Part of a small language model's weights.
Size: 12 layers, 6 heads of 32, MLP 384 SwiGLU.
Architecture: RMSNorm before each block, no biases in attention or MLP, untied embeddings.
Training: a variant of Adam for these matrices, 4514 steps.
MLP neurons of a small language model. Each row is named by its layer, matrix (gate and up: input weights) and neuron, and shows model dimensions 64-159. Each number is 500 + 25 x the weight over its row's rms, rounded and kept within 0 to 999. Numbers have three digits each. A neuron's up and down rows have the sign that makes its largest values positive.
After each neuron's rows, "fires on" lists the tokens most often at its 100 highest values on Wikipedia text that the model never trained on. A number after a token or word is its count.

L9.gate315:525499485501476487484510530506440485408518518516512506471500465492520494490487467512463493486491538457519502484535548498519535512555491471482501488468482508511557468472525506539498515477486474513514533482533476498495481500487484486512486520509537448525512496481519505449521493512507500539
L9.up315:550520500507506498480471536505458505502506518480478503481489516512430523429524462526456539517540509472514498510485509496524471490521514495508530472542504485511541486485483483549531440495500493518486546515492564473512471535509478512474480526477463482499456470477513534507503500495496546479
fires on: "3" 21, "4" 14, "1" 13, "8" 11, "5" 7

L7.gate154:512515498508504525513503486540524519486495498473481473511484497495457473518502482524487496485470482497459506492486456521499503478489463455488428505500491502455530497514500452487545487512489557521470487474498508502491483507527538497521508537472497468496495494510538475502495505458508506517
L7.up154:491517523470495518487486519484516472482517466538488537496482534517469480472518502514473517478465520497487467475457531495488480488543541493477479526517534514481500543487455500564502503523490504501475521503475518529552497474438518517523491509501476465478501489521506495499516536520562464504
fires on: "A" 21, "se" 14, "s" 8, "ing" 7, " se" 7

L2.gate365:495501523499539484526508551478491492494482478497473495458498517530513489454550507534531491484488479491496480518496520481524561547515516554491507520485545471508525511539477537525508525502512488520523555481456498523470542497492499465523529519472505503483489504488455468490533438505515492493
L2.up365:483471521509524512540482548499499531527498470497519485490491518526520478454562531519519469506484483509512494481455508490502527549528492546534499479486542441487502508542503526502500543506508492527552508498483498515499524505493464487534483486497473491478461512508461473514518466510503516478
fires on: " John" 29, " James" 23, " David" 19, " Robert" 15, " Michael" 11

L7.gate94:532493488498482485514528472468495508476502520494492514521510514471490499458492468496531459500504507472504480525510527498502539540512501492534515504485476464481512503481477511516468561499500516530472483539482508539514498480570529468513539508496509471476512449540520499480519493530525521502
L7.up94:542501510492430464494490498470492446516458485491508503523487501475509491503469463478482464482507519505495505525477494496498540453478503504513471507510491500507531489511497518485433506506530500527551491544485536466492509516536488502497511512427507499490542501486489500501498501519563504508
fires on: "y" 30, "al" 21, "ation" 12, "ory" 10, "m" 7, "ag" 5

L8.gate104:513475493561527488507558492449528568504507507459485480485499542495526516497523518525494535521452483485483450485532515522499496510456511503495542459504496500468500492476485515496555483471495559514518468537520495541485544471499472493501523499516514542497502518582524498468473504529492519475
L8.up104:528463525528484488520485469516534509505514535493487536456498514519539506471502487467482503510490484474507451482559480495514499494555503492521518498456535474506474527514494497501476496514515482536519495540524489494508491518494485510492497528512498521498461527477506513473510524468504456481
fires on: "y" 23, "t" 19, " sing" 15, "art" 11, "c" 5

L7.gate347:500487568502497483463512533485505537485520524480521517549498459499474532492499529476500494499516536522508492473512537454479550522465493523468505527513452473527513454494484483506510508518476499542523485501512470554482501499498489548516464544473506511481538486555528537487491499475504494490
L7.up347:473493510490507546470506523521504470463492510478502543507538443503465496526501558447504511514531524534495477436458508517450538491465498534476526524469505485529468482493499471494483529503538485554505486489480491511527536492506495547490463535473472505513511457533487524556495475510479522495
fires on: "el" 50, "er" 29, "al" 6

L7.gate242:514496535512526503524492526477493480465497525475504502495470504465522523460524503535536474539481488494467486510475537514500539500515528535494509518460483509545513505544489490524482530519442484521512472570492487506508504461513548467484529484471497498498503479535503454477524472510502483542
L7.up242:458515537483455485460503494546534497499481459503476520449446452514500518509538504468531464469540492521481479503463492506465497511522491493549511520480515507540458463511481495441448537495502476528487506511493502508477511468481496496502479493478510550544536464523537482500500509514522565495
fires on: "m" 22, "el" 14, "om" 8, "er" 7, "d" 6

L6.gate192:503522524499451504484486523503523502490499475493478502502489541520520517498488466435497508509519507517513514528501499532442507494500490528505514507504444514496540494500499492488475499470501562538455510503539516497546489490496511500508528499492482511527568531490491494457546531532507474531
L6.up192:459498444518475514520539487492479510479459580483535483495509483428477455517490459527517494504466509538499522536510482520501472484502492516453499499499453485508480482505536471502516525507535514471488493468501500510530477526494508510527545473491513533486467509507482489505449502502520506458
fires on: "9" 55, "0" 8, "5" 7, "8" 5, "ored" 4, "4" 4

L6.gate121:529548549488488473475521509495511508482553521454436487466564468520484499500525521491536503513494529467485495525510503534508543484502519498500481498518468476531483472489511496463498582533527526507555516559474481491491502478557459511493506525504479505529511504531492547507494521490487511483
L6.up121:534527532502538542457479497543497443500497458502503523481491494513534484469527520475501521502546533489478519495499529488484538524528478489499479522476543472490510505509458524514497503550534531500475539526484473520465516462477506485537484529506489490535492511503491475524465511478503482490
fires on: "ad" 17, " /" 16, " Sh" 13, "ist" 9, " −" 6, " D" 6

L8.gate313:489503520482498500509523504461477447481502510478480496486460491470484499459502521483522473521504503468507472484501520534534542486501565464500545480474449489523491471460477498523546544474476538513534504516489518488537532464526488491498524488488535516486490468508495501467451476489501452517
L8.up313:542499472511468495504540501550506527478490519491516504455545516496505458511435489476512490509474530552473502505509503511495497505487556516546508499455494499474502507483494513483485521500497501513485487479480547484501461506494508498531529531513524525485552477495506525458501536500451516515
fires on: " a" 36, "al" 16, " inst" 8, "y" 5, "itt" 5, "'" 4

L9.gate269:493521468500520510477499484538505498497494461538451468493470526516499480516467481471474499486491469467514517512480489512497510486492525447525475521510488538537524523494505523464549537494495549502540488454491517515505471518502459521465520484502493520510504497518514500502479471502500519583
L9.up269:472531514466485497498449552452449509531517501535487512500482550486488511527538479485522516488517481494495479511518521497482451509535496443502496495541540485489511486494484510488446503488464471481503473499506498496522480482512558482472442501506524487540417510511488495480539517532514496477
fires on: "u" 20, "s" 17, "ing" 13, "ed" 9, "z" 7, "ated" 6

L8.gate343:523472523506492516489497486514454474484523482545545443549494454472506458541485500483509512495507486481528493503493523481501522457530539500528484494508495457464522521536493472493496486509494495495476512497528487504520446473541473466527496480533475504555490490484538514441543526491473536506
L8.up343:481465475530534512511536493531504510512510511466502528470545509476478474485535468512503503426475501538488472498524487532490503519546487478492487473490492486499516471473544533479545501489534519497481520455472514503487526516481538511503526515444514465480510478495495495529479475526491504503
fires on: "9" 34, "0" 18, "7" 6, "8" 6, "ine" 5